Weights of a small GPT-style language model, trained from scratch on English Wikipedia: no biases in attention or MLP.
MLP neurons of a small language model. Each row is named by its layer, matrix (up: input weights) and neuron, and shows model dimensions 48-175. Each number is 500 + 25 x the weight over its row's rms, rounded and kept within 0 to 999. Numbers have three digits each.
After each neuron's rows, "fires on" lists the tokens most often at its 100 highest values on Wikipedia text that the model never trained on. A number after a token or word is its count.

L6.up68:479484485516537487547485533534495504490502452521523484485525468469494504530475490459465481499537519501486542512534510510514455518462498493515486528507458472486484518517486494523527523472509490489470471464504505460474482528514466525541498529494461480510516514517470461468542518511511502523494534513527529422502481492517503534507491507492502501499509516497517498516508527493528510511513
fires on: " \"" 29, " as" 21, " name" 9, " de" 9, " A" 9

L6.up89:491486556542496486474494501551498500488541496524537505476490519480525496481523497473488518523508528502512481511525507487480477483517488500469504499497498483517531550524525534493481497456475481525537520498543512524495544506495485522510516543474482535519496496544505496509511476486508520548515489482469497516463509541471501482532464486503546533502501485471527497511513495473494499505487
fires on: "a" 25, "u" 21, "i" 8, " and" 7, "la" 5, "y" 4

L6.up919:520529483499551480477509498485540523546528506501456496492485515486526521471485501506494483479519544520525492467491503496537488509508467515513511528485488578488507512489499498520473526498520519489522485470529511534500494495507488509476508514483501550478487472501504494513539498517513493477540509534475507494512513503508516470487477499501530495494507505523553483517544455488511485510479
fires on: "a" 22, "o" 21, "es" 6, "ing" 6, "ek" 4

L6.up721:502481506506505481477506539526503477488512475509514515461500460565497525523478535485539503498507496505476521513496494489493512491501498528468507477536508497505499509497534481518506529556458489477524514525501523493508486498528485538560451474494511519503453463506481531488497468485523484500484511452517519532472478523517507474520504529449492491475482531514505509537511525531541471471509
fires on: "ing" 40, "'" 9, " of" 8, "ed" 6, "ating" 5, "d" 5

L6.up695:524499518519516514489463485491536499551485476535495499492497473468517455504518522490449457476527472520550529446452545472515476481470478516501480551468528523532483552514483523484500497523520467521500452498490514509506504479508491566466500512489455515490534490467529455515506488537501506462503496506447487495549465509481469464494493515477519482502530506492518527491465548532503482501494
fires on: "ed" 44, "il" 5, "4" 5, "6" 4

L6.up200:487533507505498515473479508502460504501529528517509496473500493505523507495434515485465513440492517517550528442490513505516499496514482509514524508536496540468493511504484501517447528478512507448529458499498515523516486496505503503484480504482500459493468484471500474489489462485489519473513523463506507490520478572517476498502499470469435519470519475473536498510481476513520511507476
fires on: "n" 30, "l" 18, "k" 12, "h" 8, "p" 6, "th" 5

L6.up175:458469540486525476463494491518488532506477499484522511533513485520521520556470463542531522498494524493461486477477510514503460539493480478538500476497477518489474525479490506484458486527551505488495463489522510493469446493542503505559495492515505512432513532469519482514499442518507506536519500531492488492527494463493533518461515466478524488476479506538537476497464502479477499501518
fires on: "0" 16, " as" 12, "5" 10, "2" 10, "6" 9, "es" 7

L6.up971:550493475474514495487499541453515502513515527476523444490546481548497530497450503436507511476494552497495524468483516497476543507520512537492513495528527500490501541528492503508528495495509515508495477537503513511445453486531521460516520506551488499456503526513508488483546527475429535508491536455516513475510539504493513463524516482459498524491525511485527486506511501474513497483492
fires on: "'" 54, " Edward" 10

L6.up243:488515518461509475504494454539497489523504482452471471471441490500527522533508490486489485458524498496517529510471564510531494487517462499514497495509499517486494503479520526498521481488494499512484523505487505563483500469532470496535531510491481494500510480540520496488567478464500552430464475488478507506553533500512475508503471520500533499506486466476504520469516491487474515450509
fires on: " O" 16, " Co" 14, " Ba" 10, " E" 9, " A" 8, " Ta" 6

L6.up437:505498482494484561491490501559499480534497497499466512517425467508521508465505459508524489470504499455488494487472515481524440500522473480433504515518510452492467516453523489504503477507497524511513473514523514471486516496487472507476498485530450512479430537515511489512476497533468478480460500495497533529535485495550500501507516481468503532506485481495502502474483538530511493467506
fires on: "w" 19, "wa" 9, "ed" 8, "hi" 6, "bo" 6, "W" 5

L3.up97:506485479475520568506515479554515507555484492438464546447496464529502498498482521491495488447522492472506517496507520494544504458498436515477475465512536544546482506510497489519515502489500467444463492510512501500515465480523496565502523500529476516503502495497526485479482503485513500455529498511455523555540492461505493562477477526490515467503491484522517497469530502505520503496549
fires on: " S" 24, " a" 21, " very" 12, " so" 8, " no" 4, " not" 4

L6.up519:529549463521477489470492473516492495476502572494506467491457455489519503493483509475459488510486522524488548497496514528485490451488503471528498531547505443481517468450504528515537504494492526517469508534519518562490484495504499490522471463532483485485507486472521487430522494482484478490516509538487520499501500509507504498460457539505482518502563527465479523504462501495507478502517
fires on: "." 24, "9" 14, "4" 13, " " 9, "5" 8, "1" 7

L6.up124:515478506475465473468541528512500476459530514461477503472464518505512488514497534541489494478477486493518526521524462505514498491489526542462487517500499505516510508457493473511504495505480551474518479494521515530493521472511515509542484536489485568502426514535471470508514463500507483459552460541515473520517464491506493496503511451499511494503514503446537488493538491551527496466493
fires on: "ing" 51, "ed" 21, "'" 7, " on" 5, "er" 4

L6.up457:470472489485510524468462469517510489505548480526505488491520494513524494524438498511526490490512517501510510496477478483536491479498509517477545520521463520460518443523524495542561511512511504497451505457539505501514508505518514484558503540484552479492458455522488503501520472453519499477456517503503485549480483530500510532536504516477461487505510481487477492546530444490503465501477
fires on: "d" 30, "b" 13, " Mr" 5, "ong" 5, "g" 5

L6.up961:507509483490485532530495492506504526540510506516481460525474487491543515482501544502493499473536490496517501500515532491512564471551432516410519513481497487474511479510502494504484510504480504514538513476536491505521476567501513479494533518496543529532523480496434457532506486506487512460518503471466500492530485488506520516534463485488480508552522478459523511483511458465488506514473
fires on: "o" 21, "a" 14, " Ra" 6, " Ka" 5, " Mi" 4, " Green" 4

L6.up392:476489522519538500480505521452545462467492440548500438517493482546498494481462476476487525530521542477496478461491509485481532493478508538494473509482498508515492529503502473561469499510521487470545458541510522526516456505507521540460497464489508494495552501481497422513463455528504521481446490504502501485479492495488507527507486507504507501492521484500490459485501501502502451512545
fires on: " is" 26, " use" 7, "en" 6, "or" 5, "(" 5, " be" 5

L3.up494:507560480490492493487487510511517525506496497484511502490517447448520505499483516488454511521429556489468534461487491500517500483512520524505465533538488508465508517487514537511531494502531509518520465532444508502495517535512480540502479505509547549485524521489513436499488429487508472476465494473472534528510478497477516519472487544491474483481516492491490496533453461540485505487512
fires on: " c" 36, "|" 12, "St" 8

L3.up929:506489508520483475467537476505502503466456537461535526481501461521510484481497522418488485505532503500493483497496494546488510502453457433526511513572505505452503514461504515504537492481485509487481502524529528471461500482504498485527492513499498479474529467518464501512486485507478506514487471502466526490479526503536515494480521521511503492528534494462521501514493475464491514467517
fires on: " a" 26, "," 24, " States" 9, " American" 7, " United" 6, "American" 5

L3.up531:486490509531503475556486532539493481481467524484456475536504473500528502556475462437473459474492537505485530493492497480496512505498463470519482490474500508534460458485515497504514492519498509498478520491512512465568433513519514497515485494529525466479517517517499491467518477528516499546452542525490573460464522497508503572500507527489552499476496493468461451518483503499490485504503
fires on: " there" 14, "fi" 13, " such" 12, "i" 9, "ab" 7, "nu" 6

L6.up846:484449523506487517493483487501491517483504496474491493484485523526501509525516507461458527482557500490466537493494487540488472518487513516526505542539499493484487546499529545496489527533485464498523511516520519521501476530552519505491443483530514493466477493484509501510546455474492502541468499476487470535455495526463478520511482502438508490505545455496519519492475480500507471509511
fires on: "g" 23, "ch" 14, "n" 13, "s" 8, "im" 6, "8" 5

L3.up712:501499476543474513512486533530495508461510460503496503506538486464507569493500472511453481553516528464507505481491501474475504531502531483490474500501478522539458502468496532482495477492481485509519508548449508454513523495532514530512496509510535457473526501492490489506512478528502463454461518482520487439468508523504492509487504500483486455522474491529551495516464488458518482489512
fires on: " The" 27, " In" 8, " Thr" 5, " He" 5, " It" 5

L3.up131:484500507448537460525494479490488464507436466530496492488476505529499537530481484516490473480483463485497510519500497499514515511497481474472518506507438522454498491488506526520513494549519482473456516475497525488535487528523473491563472499498492490507474493526515534460532453480520533547505504510466502534488528535488506541506492514503494506503504482472501409497550511489481490499525
fires on: " that" 21, ")." 14, " when" 9, " who" 7, " also" 5

L6.up618:510482528515530473506477524551475530542528532495533522454533480529506493513485537508448471439570500485482505499528486513530471473537487503491474510524472471488541482458539513486490517518504498493493469503504508487485431522527520535499473500482458531519573493472495485504494506465521508510469482475465537504462519531489488509521512526448513527511493467491511511558484492458501505509480
fires on: " his" 25, ")" 22, "'" 15, "n" 12, "s" 6

L6.up229:467503505481466489551467520526478524475531504459524466452476475452519510488488566486469495428522507480475497496459484499448456500540479511502467483514498505488500535486508493515558512490531513492519481485505512518545496491513493496502539476524495504465504460510482488503505503493498499507484488499491519521533532492555508567482458515488506485479505513465486513473460514506518515476520
fires on: " A" 43, " H" 16, " E" 9, " V" 5, "na" 4

L6.up855:533467494542498538498539500514512504494504528462530508528502491464513541469469505466530509479482548494464496441495536529491523508542479471500538477489532561489471507503494508519510473482536544455527493485459517456493515493467511487518511515481490527485486478524524529480536500507497518478510501528496522511512515495501504464434483509494475540466506485481523509476454546488448489471497
fires on: "0" 27, "s" 10, "to" 9, "p" 7, "m" 6, "mo" 5

L6.up419:495497492516496530515523516484503520458507506457565520477486505495493508454497538494481506505539537476466536518507500493483511531475491478437550478506495523524455484544482508523526510517508491441498468481521528469495494492514498498509527531537484527483507527518483494441548502482520533463513485475459510463513529476530498571461491484483485501500459456466505509480477504483510504472533
fires on: "'" 23, " his" 17, "s" 14, " as" 12, " their" 8

L6.up604:542537508465501492493496486471536517526501505461500479486502489474524522472510476521488497520485522497475531509509522499510514473520534514509478504497494533464510467543498485510538515464480520525510476503456505483474465505486479536483464498489527518480464529494532473508459454520552497458498483486517530523481480510478476535493459511518495489496518509482505517552461495518517506480572
fires on: " c" 20, " Lo" 14, " sp" 9, " Sc" 7, " Har" 6, "cr" 6

L6.up407:539512480517482512462462530496533541427512499458510529489484475444511537493519476498486475490521509445493511502429484471484488466499443517491470527522492537469448513483483531500484445504502517544462472490482515482500508518507461543485476529480503508459489509554526472478482506506489476453439534526490529520502538508507500507469479517489525492494493474530489514460488534496506487475526
fires on: " and" 21, " or" 19, " not" 7, "Gene" 6, "sexual" 5

L6.up977:530488486474520508517486466465505490486516469512518504492512496500526514470469486531490466542505490484478503511522483463469478500494526498449502508537484496514536520494510521482534522489494487479522487514498503486449494531541474527528490532460488517484451505549492490503489490466514506471488468463520509536465471540485497499542468519496488494470488533499515486544516499507490486485490
fires on: "'" 43, "d" 18

L6.up156:560494513518505502508488502501518448457508507527520525521471492516496489485485531448499499495505521478503532463460498490518473476530459523504481459519514536504476532488508496548500519529487493446503481469465536483513493480517489483553551514500447507471482553518476501486509478495514546488497495463521523430505545474489450510501524501496525484511506538452553480522509521512492497498558
fires on: " his" 29, " her" 16, " on" 11, " by" 8, "\n" 7, " ==" 7

L6.up228:473466526483510501539472511484503484513528518479505544467507492517506547508495578469479523494480536533465455471504505517462506468501520507501475495496496491492504479478570486481539486531493521499493496534509505510548496522486497477528504500489504529484510476537501481487478467521531491522472513482459480520473517505500485529511493518502493494498512559470557496523498514473516483501490
fires on: "'" 18, ")" 16, "s" 14, "or" 6

L6.up661:502506469448503495478521468513498554481526428526518527541470505492528471516509478518488463448534494514535510481501489492511503556515467491473503521550476568466545536501512519507501479511548493490521479501515505522509502481508521476504522529502500507483511478495488461497498514550513508475486500525455479539506523542520491528530471457500470501489501488490483478478534474513498439476521
fires on: "s" 23, " Re" 20, " re" 10, " con" 10, "ly" 8, " S" 4

L6.up640:504527500489441502515529493522541498547501496516526509501496496484484499527487528487489500505571444484536493516501508466509527556509513536461437436515501495489485500481501540462507502517494478493545497490503521503476489557520479518495540499465520511532478492523496464502516499517499560509510504514511474511474478447483538477510496496500474514530493482525437478492479498494470506490546
fires on: " had" 18, " and" 14, " were" 10, " are" 9, " have" 6, " has" 4

L6.up892:487492512513484513458492529500475461483528482496466511529501458512554520472498543509469514483513484487516569455460562468511492463486500499472521502548535521490446485517522469531507538460489465501513470517487509497470529511517492544457488462497495499500502551519495488515480459507478512497512480494528503498508486514552498492477465490488473496464538484508500550545502518468505499466527
fires on: " D" 35, " St" 15, " G" 12, " Ch" 7, "rd" 6

L6.up116:548507483481503547526492494498471479441497507513496519531485496465541509504513476492500456456500520521475512463459503513485489494495459508508499484521539506508502519534469445518483501456504528511520502514532522483547523469528496464504498459495417514487504474505477506490510479521478521505490526507478496474528506503482477516475470450500482507474553547471505503513527518499502494488510
fires on: "ch" 37, "ite" 7, "h" 4, "ai" 4, " Wei" 4

L3.up529:463465530514498511498482499532467532545521455481456500479437506503526467540521495498509482528527510429471506463501464465552493533505504537469524479513520501466489530495460483511485510516485503462518463534517521509447490492484505547504486499519480484490560474473470459513467522531520515480481472504509480540491528513518501518523437507503491504516461454515484507497487487509497492507528
fires on: " S" 96

L6.up88:495480498428533527495538503520511517523490528454477459525540507450509477491491502507539486437492531496501518506479495482507457524530502520512497520530467477519466513514503531467526517512514475507497480540462517541471454517490437490531469475482496552510490515519457488527523514473463504498501455461479537509547472497527490513509528488459457494505509487511479486511525524481494470500512
fires on: " Ro" 14, " Mo" 11, " p" 9, "mo" 6, " b" 6, " Bo" 5

L6.up1022:489524478522494479511552494535556487473520493533507540429488506499500451529477530477432502468507511479478463486488482501472493516528487485470520475516500527511506550520494483470527483514487580466479507478509518514524497494526513513525493494491496499475512490491491462470484507450501489481451488490476539530476457499475532525488490538489501502477487468505484485516495488453539427485511
fires on: " is" 36, " (" 14, " life" 4, "s" 4

L3.up568:474506487502503427436531492523499498504514483445511575455522481475507525521476486481479504503506478465482435516518494502523482502496525491485519450503527552466540487481501497484479468460540526474488477560471518493481517494554469494522505514514449533490512559525508521515536520488502531492490475503539524518489472514523472519520490457519517520511503474525500488522527512497523467494521
fires on: " his" 30, " career" 10, " and" 7, "Career" 6, " her" 5

L6.up117:525483526514549485452456488539477516489478466523541463503508498529518480512459551496509533497560513491423478488522532484472454533540512463471487522505450537493535497505526492478536513533511522507514510504509509492522476531502531519511465489509493513504493474497485497490489515486521460501476513448484531521470483516519493554517493502472527475486516565501524515509460450500497485471490
fires on: "ton" 19, "or" 13, "er" 13, "ion" 9, "s" 9, "on" 7

L6.up340:519482490528524466506517525514537490501517533478465543446507479506499496500475512483487461459520571485488508466523512489502465513502517521496530472510486528506493483535531467475496453470466538486516452511506540492460498479472525504489509528508458494497476485506511483483490536508473514500485513535472525479516513501516429508486467494516484520494492544495513483504517517515509475511512
fires on: " of" 60, "'" 15, "s" 11

L6.up606:501509478480557510489476520503480481504535517504513500497517471465501523494466474496496480445477487538506515526515517511514484508517493480500512510501497510499516508524489529453530498437504495498542449451499510522506528510480471491535516469521487474466477516504513493498536480498504484509521496536478511521506485524515453501499500514465456544496546478503514503521485500541526505492519
fires on: "\n" 16, "3" 14, "4" 13, " W" 10, " also" 6, "." 5

L6.up72:467538515509515486511505516483462501482551518508550448526458495469503522509500457459483518482496502464504514462507494499453538501458469497498514519556504492497511500463507494523522425482525510522527502524482521481516503519517464513491458478490518474483512500495497487479501496474470467538500536464520472490467500522505526477516502521503472479486543514440472503493498480493509502495529
fires on: "." 42, " United" 11, " place" 7

L3.up92:517525499469487499531471497521484480486487451503487528494474497460502528492502504531473515519505488516553482506524542509511484523486557466472531452504497558495500511487549519493489478541520503488563510488490514469554518477520490477497510486486498516488501486508493530500496485503506542496517489498491517508479509507506490498483522511484533490485511543520498459536534489462519503468496
fires on: "ing" 45, "ting" 8, "ating" 7, " stated" 4, "ated" 4

L6.up684:498494490493521530536521498505525463497494480442467519481480479448509507486491503493508492478492539474487475438490606499515523510499496503452514489492485507519466500513467478468527484495536510459436501488525516501522509480495482499542531493496512540489453460508460513495515435515473498526498504511508506513525492525512516514516480501510544527510538535478529493487456528476508496494479
fires on: "to" 19, "so" 13, "go" 10, "ia" 9, " time" 8

L6.up883:545494519484517534521502492514538494501555509476510503499477431490514516501456527474449484447504518489520500459500540503491486496558446502482518478529478525458494512484542529467490471484538536521511497505473505449472504517528499473546489516519500528478486522530494450482470499493497494477506480516519525527513515475497454529535483479533556516462500506448516515500514528503456487496496
fires on: " his" 39, " His" 20, " Her" 7, "|" 6, " her" 6, "His" 5

L3.up860:500439518481514479542530505525496501506494445464501562483460512464502530531455538518475491452471488454496503507517535464483454479551512482517481486511488514461493484465509512445553478528530480461500482481479519513555479442537500483511511486526543475503547519513504500526526462490501494482490493467476512491477452487573492521503527474490526452537525528511507450537498508503514481514551
fires on: "2" 50, " announced" 8, "5" 8, "3" 8